Part of a small language model's weights: a variant of Muon for these matrices, 9003 steps.
MLP neurons of a small language model. Each row is named by its layer, matrix (gate and up: input weights) and neuron, and shows model dimensions 128-223. Each number is 50 + 12 x the weight over its row's rms, rounded and kept within 0 to 99. A neuron's up and down rows have the sign that makes its largest values positive.
Before each neuron's rows, "fires after" lists the tokens most often just before its 100 highest values on Wikipedia text that the model never trained on; "fires on" lists the tokens most often at its 100 highest values on Wikipedia text that the model never trained on.

fires after: "c", "ed", "i", "oc", " c", "|---|---"
fires on: "ame", " as", "up", "i", "en"
L4.gate370:61 61 39 46 36 59 50 51 38 55 43 35 52 28 27 16 43 66 51 43 63 48 57 42 62 39 69 46 51 62 53 39 51 60 38 52 43 53 55 43 53 57 45 51 65 79 39 53 57 35 62 47 32 60 31 43 43 57 61 42 69 46 55 43 56 65 58 49 59 40 20 41 47 51 49 68 50 48 44 58 55 39 53 56 72 27 76 74 47 59 52 54 47 57 41 59
L4.up370:56 55 62 40 47 61 47 53 34 53 44 48 47 62 43 35 66 55 29 76 68 37 41 43 44 42 47 75 55 49 32 41 54 52 39 43 44 44 45 44 57 35 48 44 43 39 34 40 37 77 43 55 59 51 42 33 61 52 44 52 50 55 43 27 48 54 47 67 53 55 66 28 31 33 59 36 54 32 49 63 58 53 29 76 41 60 73 66 62 42 54 42 24 25 51 45

fires after: " was", " the", " P", " is", "p"
fires on: " as", " in", " pro", "ro", " con", "os"
L4.gate525:58 52 47 53 60 59 38 72 58 54 39 53 80 53 49 72 48 28 48 53 41 68 50 58 60 60 55 50 39 45 64 28 64 58 56 73 50 53 38 43 49 41 32 47 70 45 39 60 70 67 72 53 55 41 68 40 54 50 29 50 53 36 75 62 74 72 43 61 35 58 73 67 59 48 70 42 58 57 61 35 37 53 57 78 29 51 61 59 59 65 53 63 63 47 47 61
L4.up525:32 62 56 49 56 41 42 46 53 40 40 58 38 58 54 44 53 59 32 56 56 39 60 55 51 69 33 58 51 58 78 43 78 60 64 49 52 58 69 48 42 41 52 68 48 57 49 42 61 46 41 62 56 33 69 56 48 54 33 48 39 42 45 75 36 72 50 56 51 38 65 53 71 56 30 33 39 55 41 30 44 46 52 51 45 46 43 60 81 51 59 45 61 37 66 59

fires after: "c", "l", "he", "ch"
fires on: "l", "ud", "om", "ap", "m", "k"
L4.gate473:39 53 36 68 35 66 50 65 41 40 46 50 75 53 62 49 37 70 49 50 41 65 51 48 46 43 55 47 37 60 53 53 23 38 63 66 41 51 61 59 59 48 29 45 42 60 66 44 56 60 37 67 44 45 57 56 16 39 67 49 70 64 61 61 67 45 52 35 49 58 70 57 57 32 42 50 59 59 53 58 43 55 47 40 54 57 69 65 46 51 62 52 43 22 63 51
L4.up473:52 59 49 57 27 66 65 44 48 68 53 52 52 72 59 57 31 60 58 30 38 37 52 66 47 60 50 27 25 60 51 39 55 36 59 68 45 40 64 43 40 67 61 77 48 67 50 58 32 44 50 50 38 43 36 75 51 45 61 55 47 43 39 55 44 40 30 53 58 42 45 39 47 30 45 44 61 45 77 68 59 58 51 50 47 48 65 74 42 61 51 52 55 48 53 58

fires after: " ", "ra"
fires on: " |", "t", "qu", "ct"
L4.gate23:47 67 45 20 44 39 58 64 62 47 55 44 64 47 43 55 55 61 32 57 52 67 46 48 43 44 49 35 43 42 46 25 24 48 46 26 56 40 64 40 41 81 73 66 42 58 52 49 40 56 50 50 37 40 48 67 59 50 46 45 46 59 56 61 46 38 31 57 45 53 60 56 52 50 50 39 58 40 41 32 58 65 38 56 50 48 59 75 50 45 45 48 52 62 43 41
L4.up23:46 68 57 41 34 47 60 60 45 30 68 31 42 42 59 55 45 60 26 30 32 46 41 39 69 56 74 44 71 72 40 55 20 46 40 36 29 32 45 56 59 52 91 57 65 59 68 39 26 55 79 40 53 36 32 57 48 71 37 58 43 44 54 54 55 57 61 49 50 50 35 63 46 63 56 71 57 40 53 48 55 53 55 58 43 66 51 66 53 50 43 50 38 55 51 56

fires after: "ro", "p", " d", "or", "a"
fires on: "o", "p", "a", "w", "h", "m"
L4.gate420:52 37 51 60 39 56 55 61 62 53 59 52 47 26 66 61 49 29 55 24 46 52 54 65 48 54 52 36 33 20 75 58 67 68 67 53 66 79 38 29 43 42 48 67 37 52 50 45 51 69 46 69 53 55 53 62 47 76 49 47 34 46 54 58 53 66 46 42 48 58 64 66 45 58 53 35 39 78 60 59 36 67 45 55 59 56 48 38 63 43 66 67 43 53 55 54
L4.up420:54 37 59 70 59 51 30 44 61 48 41 67 55 61 47 43 66 53 58 48 92 63 62 53 41 76 61 63 49 57 50 52 57 32 58 47 55 86 40 51 51 63 56 78 29 60 66 75 45 47 51 71 53 53 38 41 41 56 44 74 56 65 35 59 45 67 33 42 52 60 62 54 56 52 59 31 51 59 75 67 44 50 39 54 38 53 60 60 37 45 45 69 34 72 60 44

fires after: "i", "ro", " and", "om", "m"
fires on: "ou", "l", " it", "e"
L4.gate481:53 51 42 54 32 40 54 33 51 44 81 67 21 52 26 45 82 30 51 48 57 48 33 40 51 38 34 41 61 58 50 37 62 40 38 44 34 55 67 38 51 59 48 47 42 41 36 42 49 69 75 39 40 41 51 52 44 51 64 79 49 54 44 57 27 38 31 52 42 46 40 54 54 46 58 47 40 62 38 53 41 45 61 72 61 32 60 59 32 46 45 70 70 45 56 40
L4.up481:56 56 43 49 52 45 44 35 30 37 39 40 39 58 54 60 63 52 50 40 36 60 40 68 66 53 68 68 55 44 21 47 40 39 35 43 36 63 36 36 48 39 54 54 35 69 57 48 49 61 57 35 36 49 34 50 22 33 35 34 26 33 59 27 62 42 55 38 45 53 40 61 44 47 53 35 38 38 65 54 63 43 75 53 54 44 57 55 49 42 48 67 46 52 47 47

fires after: "f", "p", "j", "l", " pl"
fires on: "e", "a", "f", "o", "or", "ri"
L4.gate523:51 44 42 54 36 40 53 58 62 40 69 59 69 58 55 64 30 66 59 54 69 69 40 69 46 41 53 50 56 54 36 64 64 63 45 51 68 72 38 47 49 87 36 60 46 50 41 46 24 52 45 36 35 66 47 35 38 67 34 51 41 53 42 54 59 47 47 59 52 39 56 48 56 55 46 55 73 62 57 61 44 30 47 49 55 26 50 41 74 77 49 36 53 44 71 59
L4.up523:61 49 43 51 44 44 66 59 40 67 55 49 46 29 40 62 52 60 35 62 67 25 33 34 65 55 50 54 60 50 43 48 48 38 49 53 43 56 56 54 36 34 57 54 49 36 50 64 34 58 38 51 55 46 56 30 56 49 52 63 68 62 56 59 44 49 67 66 46 51 50 55 50 54 36 82 39 59 50 44 56 60 58 59 57 61 51 49 48 57 62 40 25 59 90 29

fires after: " on", "ou", " the", "s", "at", "ow"
fires on: "ly", "ld", "n", "o", "er", "en"
L4.gate255:35 30 49 52 74 42 48 38 49 35 45 34 71 44 41 54 51 68 29 59 65 37 35 57 48 42 35 40 53 30 51 51 59 61 45 36 57 41 45 60 53 51 44 50 55 60 36 43 45 50 65 43 48 51 53 39 55 50 41 43 35 53 47 60 31 57 30 53 72 68 37 55 55 55 78 63 77 27 65 36 37 51 39 59 55 38 65 43 64 56 57 61 65 41 50 57
L4.up255:46 43 41 51 59 46 56 42 44 41 63 52 47 42 71 63 52 63 49 40 46 56 67 47 62 46 42 47 48 25 42 30 58 29 29 42 37 65 53 55 35 48 36 47 68 60 57 30 52 62 48 51 43 44 49 49 64 40 49 37 32 48 11 59 50 53 73 46 53 72 39 61 51 52 44 59 48 53 47 27 44 52 66 72 45 34 52 67 63 47 39 51 23 45 51 49

fires after: "st", "t", " st", " J"
fires on: "e", "it"
L4.gate226:62 46 47 48 37 73 63 66 44 25 63 49 59 31 50 49 27 47 49 44 46 54 54 42 48 41 30 43 60 56 37 50 51 54 36 46 53 43 43 55 57 41 56 55 51 48 52 34 60 69 44 51 36 58 40 48 27 34 46 30 39 56 54 61 54 83 48 56 40 38 57 26 55 37 55 55 60 67 43 43 56 64 38 33 49 45 46 19 47 72 36 59 59 56 51 54
L4.up226:44 45 39 37 43 62 63 39 66 47 55 31 45 57 55 46 40 54 54 49 41 51 57 52 74 58 34 53 41 69 55 47 46 56 39 49 58 53 73 56 31 44 40 72 54 28 61 29 61 64 43 44 39 60 58 60 29 44 49 55 63 52 47 51 47 58 44 38 29 39 50 30 56 44 60 54 42 23 61 49 57 59 59 47 42 50 47 16 73 63 65 41 45 82 56 41

fires after: " f", " F", "iv", "f", " b", "ig"
fires on: "in", "as", "en", "ess", "es"
L4.gate384:62 55 29 59 65 52 53 66 62 47 46 54 52 41 27 50 76 51 40 45 52 44 43 35 49 51 52 55 42 41 69 59 40 34 39 43 68 63 48 42 30 52 39 46 37 53 49 56 68 66 49 45 26 55 49 17 51 43 60 26 59 51 58 44 64 45 59 57 52 40 55 43 47 37 51 72 53 35 49 45 54 45 45 43 38 68 44 58 50 34 44 27 25 45 48 37
L4.up384:38 52 62 44 39 67 38 55 58 70 67 40 39 54 48 66 65 44 66 41 49 40 48 47 52 48 43 44 38 50 43 46 45 35 72 30 46 52 57 42 54 56 51 46 47 47 11 44 48 54 56 53 43 62 15 49 63 63 51 54 37 36 45 66 45 57 41 52 50 56 36 39 52 55 89 37 39 66 57 69 23 41 57 47 66 31 69 35 48 48 44 56 79 46 27 58

fires after: "ct", "c", " s", "ro", " S", "is"
fires on: "or", "ch", "le", "c", "ce", "ion"
L4.gate340:57 58 38 31 60 64 47 54 52 61 46 64 34 48 59 33 52 60 50 38 53 48 43 63 87 69 40 36 56 54 39 68 69 61 37 48 48 32 51 54 26 39 75 47 44 69 37 56 36 46 40 25 59 62 51 48 45 52 49 41 79 73 48 56 39 54 61 72 48 34 65 47 59 56 50 61 63 50 51 71 46 67 50 41 58 49 52 31 53 52 47 52 53 50 37 40
L4.up340:43 50 38 37 41 52 53 49 42 38 58 48 75 38 50 49 39 49 60 57 37 32 56 66 46 70 50 55 53 48 50 53 53 63 46 64 55 61 68 64 44 36 56 64 49 63 24 60 55 42 67 58 62 55 64 27 32 48 61 46 43 57 47 37 57 60 60 51 26 52 53 52 47 25 53 43 40 50 38 40 60 41 62 53 40 56 61 37 47 50 74 38 38 43 66 59

fires after: "r", "an", "u", "l", "at", " r"
fires on: "g", "u", "ct", "en", "t"
L4.gate514:53 36 41 30 37 39 50 61 47 43 45 49 56 33 50 60 61 57 56 61 65 42 44 43 35 46 43 90 62 54 74 56 31 40 55 49 45 53 45 50 70 39 59 29 47 46 57 29 52 69 74 49 54 25 47 46 65 47 50 55 66 67 51 66 58 66 61 49 68 55 39 48 48 63 54 47 62 64 57 57 52 47 54 43 73 43 52 61 34 51 58 54 43 69 23 45
L4.up514:52 51 58 61 46 45 37 58 62 33 34 59 42 43 57 51 33 51 42 48 32 37 40 41 65 63 44 59 49 56 45 57 50 37 60 54 51 40 46 69 53 58 23 78 48 64 41 49 32 51 41 43 51 45 55 57 52 59 57 44 39 47 59 69 60 43 60 58 50 40 44 51 73 66 55 47 67 50 63 56 71 42 52 55 61 53 72 84 33 48 50 36 65 69 73 32

fires after: "l", "f", "ord", "ort", "t", " with"
fires on: "er", "p", "her", "ul", "ow"
L4.gate695:31 46 46 67 44 53 40 56 51 56 65 58 48 69 56 65 52 60 53 17 80 66 42 53 53 48 49 48 38 59 57 56 43 62 59 55 42 53 41 41 49 52 47 70 65 47 39 52 60 48 44 43 38 37 55 41 59 65 74 20 40 40 38 52 30 49 37 70 71 53 49 51 72 83 75 58 22 60 50 39 40 52 70 37 44 66 52 51 35 18 38 59 55 77 36 37
L4.up695:44 55 49 67 66 65 42 60 40 38 47 58 79 48 53 43 29 55 69 53 56 46 23 45 47 56 56 52 64 51 65 37 56 31 39 58 31 73 49 76 53 37 44 33 43 44 55 60 42 47 30 78 55 49 24 48 57 60 61 50 50 39 33 57 48 50 71 57 51 72 42 35 62 57 30 55 37 53 66 27 42 55 52 31 45 53 75 40 38 44 42 34 37 61 64 48

fires after: "in", "on", "an", " f", "il", "en"
fires on: "n", "it", "d", "t", " g"
L4.gate300:43 36 41 29 38 46 52 50 55 47 57 56 42 46 55 51 46 52 74 58 39 15 36 42 38 54 63 43 43 59 53 52 58 42 40 34 38 67 49 48 67 51 45 49 39 56 59 41 63 45 46 42 34 40 41 50 40 20 55 48 41 48 40 51 41 47 72 52 56 60 29 74 44 50 52 44 46 36 68 49 50 50 57 61 55 63 55 54 51 53 39 39 60 30 33 56
L4.up300:69 53 62 34 60 46 44 50 65 70 43 48 65 35 46 49 60 70 37 54 27 29 43 53 38 27 38 84 68 45 61 73 34 40 49 56 63 55 57 36 54 38 72 43 49 62 54 53 29 44 63 52 55 73 48 57 51 70 42 53 61 34 45 56 56 62 72 41 42 55 38 47 63 44 53 69 44 54 37 52 32 69 38 39 42 56 57 56 59 40 71 33 54 27 43 61

fires after: "ar", "a", " U", "or", "p"
fires on: "e", "ct", ".", "m", "et"
L4.gate104:79 61 63 69 69 31 51 42 49 44 57 68 40 68 45 54 40 38 51 36 44 36 47 55 37 40 65 50 47 50 67 34 71 45 47 52 55 53 58 45 43 67 46 61 53 26 39 44 49 43 55 26 29 44 57 75 50 73 57 54 40 31 59 43 46 58 33 33 47 51 54 60 35 38 48 54 60 55 56 30 59 70 53 61 32 47 57 73 61 51 48 52 35 41 66 28
L4.up104:44 39 68 52 50 51 31 46 47 31 52 58 59 47 38 80 49 49 50 49 54 60 77 79 48 26 75 51 32 60 15 52 45 49 40 59 66 42 37 36 51 46 50 43 55 81 55 46 56 53 46 53 64 56 41 44 31 62 45 59 43 48 51 43 49 71 67 40 52 73 57 48 55 59 55 50 61 56 66 70 57 69 39 79 54 39 48 77 64 52 67 26 50 49 50 25

fires after: "re", "un", " I", "e", "ld"
fires on: "t", " be", "o", "qu", " T", " I"
L4.gate38:32 62 45 36 49 28 61 53 53 36 48 31 40 43 35 43 43 62 55 26 40 44 66 48 48 64 49 50 66 49 45 55 49 47 53 58 41 36 60 53 42 45 60 52 83 68 50 57 56 37 52 54 57 39 58 70 59 56 69 43 25 69 48 53 43 42 50 49 60 65 28 41 61 45 64 64 44 36 74 58 53 36 42 43 69 54 27 55 49 46 70 57 28 44 29 61
L4.up38:65 61 49 42 37 53 52 37 35 72 47 46 50 42 55 65 46 33 45 62 53 65 42 54 49 53 47 60 44 63 45 55 45 26 33 66 31 66 40 68 45 37 27 57 70 39 49 70 65 54 41 55 43 49 41 74 31 43 41 54 50 46 43 47 44 44 35 40 65 38 35 64 57 54 65 47 68 49 52 56 45 49 42 41 63 10 25 80 43 62 54 49 54 27 52 45

fires after: "r", "g", " R", " re", "t", "ur"
fires on: "in", "it", "y", "p", " of", "ep"
L4.gate83:23 45 70 47 65 39 50 51 45 33 47 32 67 45 60 59 53 66 44 63 51 53 44 26 51 60 55 40 50 58 46 36 54 63 23 52 34 60 56 61 72 62 65 69 48 54 50 43 51 48 31 50 68 42 79 73 29 51 59 47 38 43 48 47 48 50 49 47 49 44 37 55 56 33 69 44 54 37 55 69 37 48 62 67 57 40 46 51 56 26 49 54 67 46 34 25
L4.up83:21 59 46 26 48 36 42 83 44 34 39 76 51 34 60 76 48 61 44 56 56 64 37 57 50 37 58 44 56 56 54 60 41 42 46 53 40 59 50 43 37 59 45 39 48 36 50 39 53 33 39 57 51 61 45 43 50 43 21 58 62 47 58 61 50 59 51 52 41 45 48 66 58 56 64 58 57 48 37 68 46 51 38 54 67 51 54 28 58 33 26 48 65 58 41 44

fires after: "it", "id", "og", "m", "ic"
fires on: "ent", "er", "or", "ic", "ist", "an"
L4.gate140:37 51 63 49 42 46 45 40 50 30 40 49 45 72 34 46 50 50 42 55 60 57 44 63 42 37 26 39 31 51 73 24 45 41 48 52 63 46 61 59 28 48 72 41 64 47 49 58 30 23 23 39 28 53 50 45 23 54 41 56 58 59 58 42 51 50 37 59 46 52 46 61 41 26 24 37 40 58 59 25 32 62 48 45 45 72 59 37 32 61 27 65 54 27 61 43
L4.up140:41 55 39 47 37 56 50 37 65 50 58 22 69 48 52 75 46 53 61 50 44 48 61 33 44 49 43 37 56 71 37 47 39 52 57 57 45 54 50 38 34 65 29 58 51 45 55 46 52 43 29 48 59 48 65 60 39 32 51 60 55 63 49 42 42 45 58 53 72 62 57 50 64 42 48 50 54 41 40 64 41 43 60 67 62 33 81 46 53 32 30 60 50 49 43 52

fires after: "ran", "ion", " P", "u", "P"
fires on: "s", " pro", "ro"
L4.gate349:37 47 56 32 45 23 58 60 74 52 64 32 44 30 64 56 43 62 48 45 43 42 43 44 51 40 77 43 21 34 75 68 44 60 44 73 42 63 49 54 54 39 49 29 55 31 39 60 60 44 51 54 63 40 64 41 37 57 60 52 56 52 55 71 58 54 43 36 55 46 53 30 48 66 54 44 53 39 49 57 47 57 47 45 30 62 62 42 24 60 59 51 47 44 56 46
L4.up349:60 52 45 53 46 45 44 69 43 10 29 59 50 38 47 48 32 59 10 59 54 44 56 51 40 66 51 59 64 50 55 40 52 70 58 45 43 43 61 56 41 39 46 48 59 30 72 45 46 30 50 64 61 61 47 54 60 39 51 70 58 60 48 58 61 43 68 58 49 60 62 36 51 49 55 57 65 41 53 42 61 73 60 66 49 64 53 45 65 70 64 49 49 36 39 67

fires after: "w", "f", "ou", "p", "c"
fires on: "e", "or", "t"
L4.gate70:64 60 39 64 59 37 63 54 48 52 56 59 70 21 57 57 56 60 44 36 64 46 50 49 34 44 74 67 46 69 53 57 30 73 41 48 48 58 69 28 46 67 68 59 26 44 43 47 44 36 57 59 63 39 42 34 53 64 52 77 35 56 32 42 46 15 53 60 67 39 64 58 53 39 49 57 59 68 62 50 47 42 59 22 51 66 35 36 49 66 62 49 58 47 39 54
L4.up70:56 35 63 54 56 46 53 35 34 80 44 48 58 55 67 49 52 48 45 48 57 51 51 50 46 51 58 53 40 58 56 50 50 55 41 71 27 51 57 57 46 47 51 52 70 49 62 44 37 60 48 61 35 54 41 49 55 71 40 39 52 41 68 61 38 26 35 33 47 40 51 70 49 50 54 44 29 64 32 50 54 58 53 71 54 29 43 37 44 48 27 45 48 48 88 62

fires after: "s", " s", "t", "ch", "|---"
fires on: "p", " of", "it", "s", ":", "|"
L4.gate409:57 76 56 35 30 64 44 58 40 28 60 42 53 30 72 51 34 48 66 64 25 70 47 56 54 46 48 44 52 75 57 49 14 36 38 41 48 43 53 54 44 44 49 76 17 55 58 52 54 47 56 41 57 68 53 45 53 48 55 48 54 42 53 37 59 45 75 59 60 25 60 55 74 48 62 43 67 46 63 44 28 51 63 57 63 45 30 47 50 28 27 37 49 43 47 54
L4.up409:50 75 37 54 43 49 49 42 61 65 24 62 63 63 68 82 35 56 43 45 55 49 50 58 43 44 38 53 60 46 49 51 41 65 67 42 38 50 64 66 59 72 52 45 54 58 49 35 71 57 45 48 54 59 49 49 27 39 48 32 61 38 58 45 59 42 54 40 48 24 36 56 38 29 54 43 54 54 50 56 45 29 46 54 52 42 51 48 39 56 51 53 44 56 70 69

fires after: "p", "ar", "l", "or"
fires on: "e", "l", "o", "im", "h", "in"
L4.gate506:35 59 62 71 68 52 45 43 46 34 54 33 64 50 39 57 37 44 41 45 51 51 63 59 36 41 42 48 35 62 38 58 60 40 32 51 43 41 46 42 39 44 56 35 39 52 49 57 36 31 55 56 61 35 45 56 67 43 55 47 39 53 61 55 64 45 52 52 52 54 53 42 36 47 55 59 66 38 75 55 41 41 50 64 49 40 35 22 51 41 58 50 37 30 54 34
L4.up506:56 63 53 51 44 46 53 52 39 42 21 57 49 63 72 45 59 40 37 41 44 20 64 36 47 49 59 40 47 41 50 67 60 55 32 31 41 61 59 65 61 72 42 61 58 56 43 53 50 48 59 47 78 54 62 33 44 41 28 49 63 42 39 51 64 63 26 36 38 52 44 45 41 53 39 33 58 21 62 66 74 42 43 45 50 65 30 47 57 66 46 41 65 32 46 36

fires after: "ow", "s", "t", "n", "en", "b"
fires on: "n", "b", "ber", "ry", "en", "ab"
L4.gate201:64 42 37 35 40 26 58 38 57 50 61 38 49 40 68 63 42 31 38 32 50 29 53 66 64 45 40 39 48 59 47 31 58 53 60 57 49 52 56 51 52 58 32 48 48 51 43 41 11 47 58 40 23 47 45 36 39 47 62 49 47 36 59 57 48 47 37 69 62 38 61 57 37 64 72 68 52 63 44 54 45 42 54 59 44 51 54 58 42 72 46 59 67 15 51 50
L4.up201:70 72 60 50 47 58 51 47 56 61 61 66 61 11 45 49 69 66 57 31 60 32 21 51 56 55 41 44 47 48 42 43 58 73 43 55 37 49 61 43 10 74 62 55 52 33 36 63 57 36 47 37 29 53 51 44 59 34 51 64 29 50 51 59 54 54 45 61 64 67 47 51 54 51 60 62 35 55 30 58 64 57 67 36 55 25 48 52 50 45 46 41 44 61 61 72

fires after: "w", "u", " w", " t", "r"
fires on: "e", "id", "ri", "t", "ar"
L4.gate487:50 59 53 52 52 38 63 49 52 34 42 52 27 32 61 54 67 54 46 40 39 61 46 63 26 68 61 44 50 47 72 51 36 53 32 51 36 64 65 50 36 46 44 21 48 27 32 48 20 32 31 50 36 63 54 52 70 51 57 73 46 49 66 51 68 56 26 67 78 38 40 51 53 32 37 55 50 50 49 61 39 40 36 45 45 56 50 63 34 48 69 59 40 42 43 59
L4.up487:57 62 57 42 58 64 56 55 85 46 65 47 80 42 60 41 47 45 52 23 58 60 59 40 42 53 60 73 55 46 40 37 50 73 39 62 55 50 75 51 38 36 50 59 43 49 52 33 33 47 34 52 65 52 59 40 51 64 31 43 44 50 45 33 62 37 47 37 40 51 45 70 50 64 35 58 47 33 48 40 63 49 51 50 45 43 50 40 60 68 68 62 54 51 67 44

fires after: "iv", "v", "ver", "rom", "o", "id"
fires on: "is", "id", "n", "est", "ot", "es"
L4.gate455:45 56 46 47 50 43 55 63 45 63 51 25 65 59 50 73 61 45 45 59 37 41 27 59 46 38 44 48 51 43 73 55 56 37 56 47 41 77 66 28 59 24 59 38 50 57 44 64 48 36 32 55 57 51 69 42 44 50 44 36 53 45 48 30 59 46 73 38 58 48 48 48 40 33 62 30 44 51 44 62 43 59 62 61 38 62 68 57 71 42 50 27 39 53 34 49
L4.up455:68 66 68 45 49 61 42 53 49 54 46 37 46 51 54 59 55 51 27 24 43 57 49 35 58 44 51 28 32 35 59 42 38 28 57 69 42 46 44 37 48 57 63 49 57 57 46 38 48 72 47 44 59 58 46 51 39 48 45 27 34 49 52 32 27 46 45 31 63 44 73 59 34 27 71 47 59 58 43 58 54 57 33 57 38 42 47 47 65 32 55 61 51 29 48 52

fires after: " ", "ce", "im", "an", "ou", "ol"
fires on: "ag", "us", "iv", "v", "t", "ir"
L4.gate649:52 51 43 33 50 47 53 46 34 35 54 48 67 54 62 60 50 55 49 47 49 41 53 64 61 40 50 56 61 45 47 63 54 44 46 41 37 48 28 62 62 61 82 65 37 45 63 54 69 44 46 58 49 44 70 54 45 53 65 45 64 52 42 41 55 47 42 39 44 48 52 32 49 50 31 51 64 35 54 26 48 39 60 78 22 34 58 58 45 49 49 40 63 27 57 56
L4.up649:60 49 58 68 78 40 31 71 56 30 56 39 55 41 46 73 58 37 57 24 31 48 61 63 49 53 75 52 61 59 50 87 34 55 42 59 45 42 62 41 57 56 76 51 40 36 48 52 44 60 52 39 54 46 39 50 71 60 66 59 50 55 49 38 47 35 36 39 29 40 31 54 70 52 55 64 55 35 38 70 52 53 47 51 50 58 41 37 55 41 58 66 54 59 37 31

fires after: " in", "t", "il", "ent", "et", "c"
fires on: "it", "v", "u", "i", "r"
L4.gate239:58 48 33 62 58 60 66 69 37 52 78 40 37 61 56 50 45 49 42 61 46 54 62 57 43 43 29 46 36 44 62 65 81 34 35 51 53 60 56 64 56 44 46 66 17 42 39 65 59 54 65 53 29 53 51 43 44 43 36 31 55 38 57 47 57 50 44 33 44 42 48 45 43 50 27 60 38 39 51 61 29 39 49 28 60 43 35 52 43 34 67 61 68 61 47 49
L4.up239:60 45 62 51 54 37 32 54 57 53 59 36 47 49 40 48 52 42 77 43 42 62 47 44 40 41 24 50 54 57 58 76 57 58 44 53 61 54 58 61 56 42 57 62 67 54 75 38 68 73 40 30 62 75 49 64 30 46 52 58 43 55 65 65 38 55 37 57 44 28 58 49 44 70 61 38 49 32 36 42 36 63 59 37 50 41 49 50 57 38 46 21 40 32 50 44

fires after: "t", "es", "d", "ort", "her", "as"
fires on: "ter", "her", "n", "le", "er", "om"
L4.gate37:51 43 41 55 28 54 48 49 26 44 30 54 60 49 41 48 43 45 33 40 40 47 39 40 59 44 70 63 65 37 63 48 43 46 66 23 33 62 40 54 22 30 39 79 61 59 39 64 40 52 58 62 44 36 57 45 43 34 44 49 27 49 54 50 52 44 50 57 59 62 33 65 61 49 56 18 48 73 51 52 58 53 43 50 43 73 78 61 64 54 43 48 47 57 38 58
L4.up37:43 61 51 56 74 60 56 76 64 26 43 64 65 36 48 59 64 54 38 52 50 51 68 63 48 67 70 61 54 53 72 55 45 52 38 43 39 65 62 52 45 35 52 53 39 52 46 53 49 34 44 41 32 37 63 97 63 36 48 45 48 76 18 46 75 54 36 58 40 38 43 40 64 57 56 48 55 48 48 27 30 45 52 36 72 56 60 52 50 41 41 53 60 74 70 54

fires after: "==", "og", "p", "ist", "S", "if"
fires on: "e", "ra", "S", "or", "h", "E"
L4.gate607:54 65 48 50 51 68 46 40 51 64 49 57 47 40 43 51 40 56 57 53 45 60 55 22 63 34 35 57 49 62 51 60 27 50 52 43 57 63 66 48 38 57 68 72 43 62 42 46 52 36 42 37 54 57 37 52 32 47 65 56 68 67 43 55 56 57 41 63 54 40 71 30 63 46 40 88 33 61 46 44 36 67 53 68 48 51 54 48 55 43 54 49 69 39 39 33
L4.up607:74 58 36 44 51 51 53 61 54 57 35 54 41 29 48 63 40 68 35 38 50 58 47 40 74 33 48 68 42 42 37 69 52 34 44 51 50 69 43 59 42 67 98 64 42 52 46 47 44 54 54 54 66 53 67 60 35 59 33 59 66 50 47 69 54 26 59 46 51 19 28 46 55 59 59 56 29 76 64 47 49 56 58 58 38 47 66 38 61 41 32 27 55 68 61 54